config.toml
hidden_size = 384
head_dim = 128
vocab_size = 3260
rope_fraction = 1.0
bias = "none"
init_std_down = 0.0
decay_shape = "pow"
MLP neurons of a small language model. Each row is named by its layer, matrix (down: output weights) and neuron, and shows model dimensions 256-383. Each number is 128 + 24 x the weight over its row's rms, rounded and kept within 0 to 255. Numbers have three digits each. A neuron's up and down rows have the sign that makes its largest values positive.
A block is one neuron, or neurons of one layer that tend to fire together. After each block is what it responds to, as a language model described it from the Wikipedia text at the highest values.

L4.down108:144137113126104132132095163140142113170092084113154093131146152117140143151095173139100138109143152114122138114120152140118116157105109130154137195119146128131070129105101124157153123106147132145108095156141101146139172120122143166184136131134100141100136152120174124165138141170137117139152112114190174171176125128100137102119100158143150104085123143140130152122068146155099175120059
L4.down123:115129085141122121187161124132081113141144094161143134143174170116093126169124149102114137145129109186124172132146129136129127146094154069089129110123109118138097109138066143122136159162129137157120130146136152131128103136085162096095131171088149126102115173160116118138128103090132128162139148150198140081153170150137096134108104073135104108151163126145110148123149129153124085154168
L4.down972:083126125174122123101101158081140111167138103151162133107103149144118119072154140114147097156155144140135107123102143125137159189150120137149117124155132152143126149110153070142118164105132146118134114143135110130131153104177123148112132136111159132156168145129109129100086102112114150090100149176150157101144153118146146158154117114129142178139093119107151101144073115127135102127105
L4.down1302:118115082124191095133126104122128072124111107143079113160133159116136116131174126128176104112116063144117145140145156131098153133131109129164163144115106148141176127123107158127155118210117139116146135163155108127113114113117154136135136181131148155127126148151115090136120129126121094105141078131119141128140154159121127128139131088119127105157114118053109117093140153128068104092139
Description: Word-completing heading pieces

L4.down47:133141134144106144161136099074141144131118109104129113122078106139162165126140124160101148141108103118158148097109139137145103133132145141175170121103104163125121123131094125175145083146148164158162169100151142127135096131132156098106107161137127124145109131140121112096154138137098184134140140155119128175116076143163150147110139137116105131100128162119077107118140135141162091110115
L4.down306:095188139103183155092087081099127131093123121146159124112153093120124139123141147174124103150135103102128136143141110146132113131154119106151105108141102112144100121130115159169103114136119168126094154088111119104115124109147134125092122161122166087149139118127112131099142118151116155112137150122119111182140141103135153120119095108148152084099130128129144069153118129062115114110156
L4.down723:120155132120121153135108125089114087169144120083102134132154092116130100119125151177108149151120106099159160116099115149111142110085142100137142096119132113151120091107086121110164127090154134100091117127139094177131112113178138107153120151152134147166134096160137148133157144134117168170107129186080085140155133105129148097099120125144113142096078148147145124077135117137141091148104
L4.down1355:136103098134131134119128149099148161145157137114109102096086109144142186130132100148101134137070127108133175107131135163098100142154136135059153112104147128111124131116102167138142130140131158140102127118109170156107123109104131075150129160129113133129140107153125138096187090195121130140151117109169123129138132146077116122155172137129087146131137124094133091174100113131130113172116
Description: Section-start boundary tokens

L11.down1107:118132167133103170108122095161144139113156164142163148114150123134146141111107071137094155135078137113132156126133140146129134144118137109092158153141109120110138147118116104135125112135141119117121148105108154143097113090127125098114113138170138116111151170111131142122151158115119135120145120120162148086133123119082139161116114134115135145162101132084170078173107176104138108111112
Description: Table column headers

L11.down901:139136086142157137112096133139133132118159122123158131147140106070147131154121171124084149103121146126111143190095161119093115112140142179111111124077165095116107136114136152181169172109125127107098119131135128137155171154128128145096131126148156148156140138105132131146116117089137088119118135097107158071118150144116101122129163122126153079084148137110065103150117139132131135123153
Description: Year century prefix

L4.down9:112139141174122149126124106110160146161113170097134145125119163145112132119112141163150145117103105119119147148131107128115155113185171159136141098121159114109178132145123127081127176125129103161121139099139125077138123123107173116124114122139139088144140116126109138141162160095179138130111135133162071109159142137134117166090126108092117102117132113159098092136105152108109130140117
L4.down263:113150119130121137097148074121097071136133163130176123145116138112132122123131133099163149110096110139170080156147127135128150121104172163086140146141118126150142132120139155132154162128132134162115155119056081139123138146158137151150134121111140166178137115146111077073114122130149124121126155129146068099125121133146171124076150114107126064148123146150149105146077147139111141100143
L4.down930:130140162120138144106146147099097095082183098085131157117143101153137103097124146169116108127138126137116132145103159149115095128189131134092115126119106086115148125099109121114134138137166131140132123120128110151119162163112114124142124091158140128132150104171189114113112164126136135132118141143142137123101139144170129103143112113129141117169089148149128133143120119152130103133171
L4.down976:087141202110138120151147124145130155129088108087149105106124138147170113146107138122147153126142108132155128102129153153121118083130073156091118148153137124152130086118141098159133085120114115189116165117114166122137154114104107139115133148083154098108080148150113136125133113086124094122096137119141103112128159081142156166096124112126106157136168114142135171172106159204133144142156
Description: Year slot in dates

L5.down21:130124171151108116157125102138130166139110152124103102125082150133070137151134109124091102085109125163094125149157133101066142131144133133154123095196132159106121138161109090117131104146122106132153085132122080139130098116092092148166137139159148102154107131114159131083109140084098152110134187091141108144118123140098132099169147153127157129137143125136094103122113098132115145103102
L5.down55:118126108134135129150122117135170157140114142127170132112152139159117115142160154116062117158106117137145122104152152138145083149143110122108141125103128119154188159135070135104136097112128120178154131121132146109144142096104134108163135092114107106104149150095107128136122129083103137105127141082105134126127131130136115142157156172124165141101125079133143147145137123150143142089107
L5.down139:118093117145101157112109115111129161159102121102149158120122144134154165162100142123139124120145180127117094144101122153131151134124110145131093084133173153164127112159157135104137161144112100185167153149138106060177139127164136109144150114142120162101111152116140145152119149121124174130124150150078119072114145172122102154127125124117158128095136129147114129117126150134153143126167
L5.down150:112113147138137106092156111177149157181138129131148113113131105109103142139131116117128063161140109123109168090111116105070121132104132147106115113132109112150095115145081110122147139156094125163122130125083073106140149133085118107127123123107111139189101122116094171129092140107130133111175157093158151143132088107156103141105106115098163121167182126144095120130072114110127095146143
L5.down347:116096123116119136163111095137173098139122172148126147093175160169087145109118076117145138121125181133134125134126117129106120124102113109137150171141129133147140174149097133150048104125092112111139098115119153144091099111094071133163160143129164145111074110141164112119112118114140128134150125142128135143101121109117136108131102144178131115129129157149090082139119175146142113139093
L5.down461:114141156137123164129153095151108142087130117101081151122127128129097152124133092152136136096155079139112152134117105138116161115150098116171104141156115102162112130145142120106151127150073099116119129146092120162116107103135126205141132103085182168142148147135132106108121139150152140106165093143160160111140114122110095148126125127135135095139146117113102162114108119137129108115119
L5.down575:157146137157155139157099141145145212123130079161083130148156112138130094097140159113133083182122141094131157092137146120149120098060120076133120121135127176096127104159116118176108126118138150113148144160142195116121160147118130156143144112124140157101127175159128086131145142169142123138144134168185142113119099147155132093139055121110102126142101122135117097149145161150132126109123
L5.down683:122095159116127129100157107096085095116125140130107148137116133130156115146141110125140138183095139075092133133151131107074119115174098095110153121160120105144144076127145098150145138102085123163158122107078148131109165134082129141146106166121157081114119148108123119130161098119130105152145143096098144130119155130122109085126113119092101148138131111080138091125123132163129111166131
L5.down1013:105137094113098137138124086123108145135125111090104130137113183105132106144130122128139119146145122097056115119102113160145090142180156155096106110155159143096067162140157102145087172152111112140132121103112124131117143151131119145118130165112141142128127116120148119124097138103138154140114113108140179117133122139089138132118113128155129144154129129157150119115113096129118137134119
L5.down1072:079160119160118133140110117132125098124122129062140130077113158117129152160100161067132136109111128113122153155158083126157131122141094152109113136134129108115144150115067166164133126153088120071131105136169129112148124151134086113164122117129116149109150146146116134105105127090160153105143098147103087121174151118128149147124131118151130113150166124096145092157130111115107102168065
L5.down1076:072146160148144146143104154077140154110129127125160130100118107121161155172128125105135103173072147136092121075123177098117170128119153144092118127150074160107114125126156104133105116143118134094155086152114146085116152163149121136108053214150095147113145101144103158129126118156115114139095083098129137136132148108130131095167142083133081134143119182130127090161121132093151112099104
L5.down1079:106114145089106117179073162146146127126154103105151148060118160164155151134151142186099126160112129128156131075127156169174128144120129126124140158135117172091099160073144131075147124146108130145084104145116116142160148159113138161142121096111079088141161115117109137118097090139134161144136118136148141147169164154143127131142110150120153167141136109132140138111093148127138150139136
L5.down1131:129130133166138138124128110137110173131157104138127127112121123103122167135109148112140112139153147162093144128153150153075134114113117136150156155107163113149156120102122129110111113090103101140131127114088121116144144111112167139155131157106186118129119167126132131125095128118122112136163123084143136078126077111105094078141133109153140141122164101120139097136102137150102101125137
L5.down1172:134111120123110194151129112115137144116150152112115132146119062134123110155123150110133158151078138098101140156160149123098129131142135097103112098142107105147120156137116142110116135119131165145080117083104137108134140102100124156127082115130133142164166131130133133159112129112148166107154116095121105142175127133078128120132090132149117161127097186131129135143131131153135102153130
L5.down1263:084152138158162141140101096135099139130140096130104085160122136161143119130119105138112118096121136061077137199143159138142118135153115124154171124122130109069122055115140091108128124103104160117139127163122082133117141135098124115159142159084105097163117144146148134131107068113073139125133126144142141165120110121132102088085143114106176074121118109129128141143146135115104090099143
L5.down1277:105147143093138148114157132180106089136140142190101177156118098107121139119152158072102131134125147107114123107125131124126114106076135126078173139132108140159205174148124186133110101112116115130123121170151113137116137155136160115159134060133104105152116105105143134151091127130135131142094168144131132118077161114111128133144084096104130157137170096144160109100112088122095125121119
Description: Table and infobox header words

L5.down81:125127114163161122093124145140130111091133100144169122091092156097140145109125087116146112110133114098117129117150154123065132128157125103155141147144120145094138160159092104123143108114143136128151155149077086159103140129127120133157106127097096133135092126164071112120147145083118078139104088105101116164128109068145087121128123103110141125086130112165156113131133087112126163124109
L5.down135:125133104144140148107148125148125118143073112168128130103129128110132134106149150129112150106120141147172099168141157111104172126106158127152150135136125119129149086110145127119146158157151092149117094148168103149120072180123095126117078171151109146114152079166109119138125111118167131147134129121146099147116166138147144089108122071113115124129133131140129088118150120105141134112130
L5.down227:126157119098141100124147120119125101107130083117109098096126086143142097134129094098142143146103113154134107139121099120143123129116111112148109120142134169170129123119078122101109125103105126176163119136136098151150143118140124119167093112148162100123145133134156168146150074085132105126116107128136074175093125119114119169138106099138164129123161118128164117148116111128121141077111
L5.down302:109161130181212109135153113188082123132140120147120120148140133135129124139173140137149130124141118073153088113155113057110138125148122156129149110108125151123130121089132118115121069113170131090094125153160129140137135144111160106114170087143131120130136094158124081110131091183119108129122131118127098150132139110127173154120138116138111077111133131104118127098131132157120165110141
L5.down361:170150133119185096149140154119091099142101140124141146142130094132155147157163128137121106124134167119079151124123168152120124125118161124127157159168140145138130093119109153146081151108129125072101124115107115120094128088126133135168158168132129125129189162178122132193129100128136125117110143132125096094128126104139104145145133144178180103150101111134135140155127140126136105199149
L5.down421:117123141128155143116124092108140140111168114157111149132101094080114054124171135082159150122142154115083154079151159105100136132123116131083132181124126131116120139127140123128151083113131136074129153138105146125151170116148112107137092102132113115154109094176093115097107129125100093124152151126199095086115118107155109164117144129117139086138100103089146128123144159107115132118132
L5.down627:132150157139121104140146083138191098128164136180075090161109149131129144162136160116141124139120109110131084144156135128109138157112133131080141094169140152112123098078123138104120145124131093080103127135098091156123137103142151105130112142099128112143105121114120122150153132173118117099120146144122090122103155165116079140134127109123127075156070151203160150136104142101100111123137
L5.down651:115129107109130123138159106122172163170102134106149130131148130137160108138094144144108095106097122107143150093092178089092125107142158142138127123160129106133142149135143124151190133130123105165163114149125110143146102148100108135102121172101133122122119095124130113156171152149127128116131110145099104156132147134148141145110135144125117112169129124113150124144124167145126085165097
L5.down693:118158105106121138125167117096158127164100118150106150133126152118129158104146107176142105139157143151120118156140144131138127161122158127137118129085135064145118145104148130126110150157108141132130147101123117143145111138141115124175123130107100159155145172117128154152176143096113118140122133119126174096176122168107123155112102148112125131125115108086103128089109127124091071097109
L5.down921:158107138105171152159128128143103136145100133127133103100119120131133103152128113138146156096112155095126130104178140162130177117145150111131119208094131175162131146147110169143170149136128108140119163147142117068144073166125103151111110113140122161106165119159144134157114135126080115127118164144131115121092120101146156063112101106147119164184112162144123097144180140158154160099158
L5.down1097:146099138140077141114165124084161094087109144104114145142115114109142120145141152120151070109176158144134101153099145095149155168124117101144133195107124134108129153123129169128097094144135193126114142108094182113127111145127138082121138149099164172117133123130125128158157113105142111143087150121140151093075140105114121107149112121132131114092109096091174164124143097117104159146158
L5.down1110:115109153126145145135135134098150132155128148109151136142140142109161129158129103127138146140091078145093116126146109098122124140097153149102101124130121121112135129154081120170143111134100146116062127171114150126148075110186091128148137116124110134140153112096132092098139144120140165127165138109138151145112101102126143140127136097173098175158109119093131167116099128142168137135100
L5.down1155:147138147104121124172153157113141116141107085125102119113103140108133140116158148101121094125128094146121113103108170136098171123120149090147132149138130155152143191147076161134130121140121110104143116157107136136109122173123144125149103133121106121125222107153124159152128138168144102111140153114127124138110063126127138150157106135149093095130151136129146105091109151106131151121121
L5.down1309:141154162132123125115088147124113147142120094147111135178123148103136141108137141135150099081144133170115158139119060141121078132108114122182134109138124135120122139127100099120176100138151157134123176146126135134157060113101138138139127129143117139121166112148140132132173140116100113122142117117092141137125165136136123119100161099154150110147146116138120140084116199153133143152105
L5.down1442:107156116132140137122121135114115155108125094103173133077113122153161155165150107143128090124122112119154090157146138110143091138133102127131086144110108108163110136172095131158116153118113186123090121107139124097107115136120088147163163121115104154126119116101156153078128137122152083144140157098137137122150136118128107154103187066142124129125121102101142078125173092074143123126103
L5.down1520:095121116101171130138130134092141148121074165167094096105121142104128089124118166123079116123143136121105096142155115108132168125092131111094143134132150111125170072118108131114163131130113077108146130120116143081148163138093136127094119139116105105172147136146158115127118169080098107138123120129131134126107102153124144144136128179125075097157088136104095110146137094139146121137139
Description: Infobox field-name endings

L5.down39:131144113128175159104156111120106151154155153135120163136089113098079104123102148140112164090114144131121114134090146088119124125111121097175153145141128097172141093100108122130173141173107121118128133135165110130120140136074100143132117114081168119114165106120129141111131127170116117124110059107128132159099124152097099153133109118128124120146129114095131099134134145091125127141100
L5.down47:150123155104127116118133149139138142113113111102111091119143098104125143132147142168100122141140084100096143077150152099103095137103141115104109102144115100103167094138169182095131126130142130110111109118168162124105086070123113073120122137129138173177134094136177167127120144120142120119157162117104114159114143170170144132112107131099142152134079211136124172124122159125151109117105
L5.down143:151105150141183111164137146117145081123154106137112089146113118114109155087124185125137155112151125127120123176112110118103139147131135123131118132129133115124127123165119175144121125174107128133129086095108147088121157146123158155174123131104104143083151138158150158106144147109144159147084119119113137138141141116155151151132140137147121077120120148130147144071124102114140115165160
L5.down179:180153125140127123077132110109132124130114124097164116143113173139118147102098143109122156102159110154134091116165140133113148137142147163154130087120154110144173141093130090146136131123123167157132134065137104133123154125118137115102118125160105131146093121135129139168136134128163130153108156117177130167124116157157064163111160121158178109100140141121145080123085157156120182160085
L5.down398:133132170091115140098164155101088152111145113120110147121139131081151134195114089121112144139116127139073118188146131147141148151053104143112114098098090130131154129141118144157074109164153165120117094127122124116177122119146140136097187131126130121120128145171150133179138122107131164116115133130162147158082163188150140119148102120142162065107127134158133160134089125119142115136111
L5.down546:136125147122120118130126170136131106142132152134134096139102136136138147169124134121149142105137131145112114093146138108150152135090095126101105077141157147144122143100129117144191107107088151128137171154125153127114158116121150103112103116079107127103127109171147126142135107139152111117117121127168130150080142126096168125101093148142131144111130145130144147155078159128112119157101
L5.down631:141099123132155128099148103154130117143080134127154160197141141119191135130117151103059133108149129106138154093144122140085115103126117128140140137099129109123123150124127131125120125141152138158128135118138129147119148117135098106143093098118163119155151111139137130144142143130167080140132085095130107104083176124103146089135130094138087115100107145099107115154117174126164125136131
L5.down705:086134119168172138128101095126153132144122168152109115163099111117127114125124139150105099114116105149125114126100102114133147121117155154113120089128187093127108111162110108111132103140146136179114158100109157151133169125118163148095108115122169104117098129123108177139177128128161130107164098116146131119146152121179143111097123093126109099097125130149104143120071149123133132103101
L5.down737:113127089141126136128110110142105144126124129135103142112082125095119179128117097103118120105171127121150110143136162126128103149128128109119131123154140134137117116169146156083156126130153131135119108149123137117079148138126160143142129157132146095155102133115110148151109119093113149151100137132122126099129066168181157111120123105114157102069125126149127141138115128128135136152160
L5.down765:090137119093147144117095162149123143114096124158136115146120163196094146120121136135107151096083128120108114091126086085140126100151129070139111186115102134169138137121119148107115068106134175105113096138118125118123151121087133124131111181140105152104117082113137139146154130130160125150145103137121164131118139129130108143107127124134150145141134146138157137145107132090082124113123
L5.down1089:131155133119094144125111168139143117100100138103125108102135144107112095120128148127081090094110104128142121138125128128127094119140092120170092143126141120155133116155138101135121133156147108162152113135141129082132115086105103154127074114142149081146138136097114120104178124130125159107102158128160154134065137129125125107110089119110155132099133115155154132124121162118147149120095
L5.down1190:112142120113170156154128146111163128099107134123132127128117130129174099148154150153146104134164173159152111108124097126132122099078132148117129119111153118138123149135166131150111138185098098101146117129110130110118132143110178139095164132124162121100125113107111163120091116139139150105120123133121162117141171117152120094125112155121121122115118200099157155136146175151165156142081
L5.down1247:121105159152104130145147136134146108144113113153113147149145138107165152124151105133139118190193174127150111127125180111129142093162166099145163097141118141138105137077132135090125149157131140113140115126135126083123151122130125131132150142126112138123124171149158115192144100120115097071167106147125148104128151138153125143087205112144165138098122106090092107158136129136109137117119
L5.down1326:185140107146148147112116126110115115083112120103137128141149114118115147150166183111126101113148117140140127124118155149085116122176124119113135145114135109172129189116123131132113141104142094151096116112146098120139134117134102146151131171125126128153133138115149083077093105164136133164140179086153130158067145112120110167134113104136145125142094116181120158122147160147139121111175
L5.down1363:102133139120130172090152142097095111114108157124106175162126142108148153130135167134150092093107151157096106129116088139128097153112111155080178110119156148114087137149139220163149140129166121125124118084118154110108181127159124179091135137128162142119124116099163108145126129115098124149127153075120159083120131135126123117137083117144132086099122124126113130140119109132115097156089
L5.down1435:086116095167116121132163051136078125136136162166118182118135119150123134127112137095144110151112120114087148089163133105134165072112148094149081146106142178130133118094129178142151149151180115137167114125124113144113101106190136141116098144087085145162111132110128113144161141175166127124156130135097115121125159161133120112168142125128114119112115182115132136144153150136124104146118
Description: Year slot in dates

L11.down625:132154116142168148117089138162146128149176146155156125118097140065147158125135096134118115159103171155105117107128160144098078115138106088072107116137091098117107127119154149115112113136165161118137103087094147135124154136124146127147150094139086115095102103118171172128101171131100144133145123184133143112148150108124163142119166168138126132106138137134149169124106159110089090139119
Description: Name-to-description boundary

L4.down205:127116138104169123126087143116135151139114151110108134118121135082135133131088110109101149117157171164120162123129170082141148177161138128104101152110129062170119115161129113146133084175127106139121129136080117114124172125149152142087138153158154155091150140140153121135134153153132113132116118079147147115107140128167097130112133118136125111137109164106127117095180125136093112133095
L4.down624:178100131126121122107064155061100079108136149102130149135104112122129149114143145113163145120114115108094116107123131134133142123136110098149113088150147100150103138121098134142138099112172151166121114125081128136198109126106123098151170163094152132119095162111116082101179129136153114150140098123118103170091116126128111088125117083106150146097098141125138156159095140138160146115118
L4.down808:120169142115114129121137137114137130060168112155116141159123120116128136181102146128130111128114127131111143118178139107144140155124164095097132168136104105115154089099118147129153107122115101111073126141090097121127133110107138134138072097116076148106132126145141115136086110180115096127151136108110154099136114143095174106150175127144155097106146145141156135145109127093106142137073
L4.down1459:111137145104095164155131124087165119154145114138107114105138151152128143157148125128137151086149111155143123157105153095132135128142144164106109143165115152116124138088172140122137109139094124156112135104101157127151114072093101157137133120158156130137089166119093142122135152148084111124116119114112099114163117109136103161156107120119096109105103139124123159106133090111107142096132
Description: Infobox field labels

L11.down947:144130096129183119140156135136151134120121125103161114102117129111111160114143092103116081138121125099116115113142136121088090160139165106147130170126077136150115132110150171145111158141119139145165134140155111115125139076137149088147159117133137101144170142129149127117130131153141114152164091139124161124116134127149109134144147128159169149134117093127134119131101150137091103132138
Description: Table column header words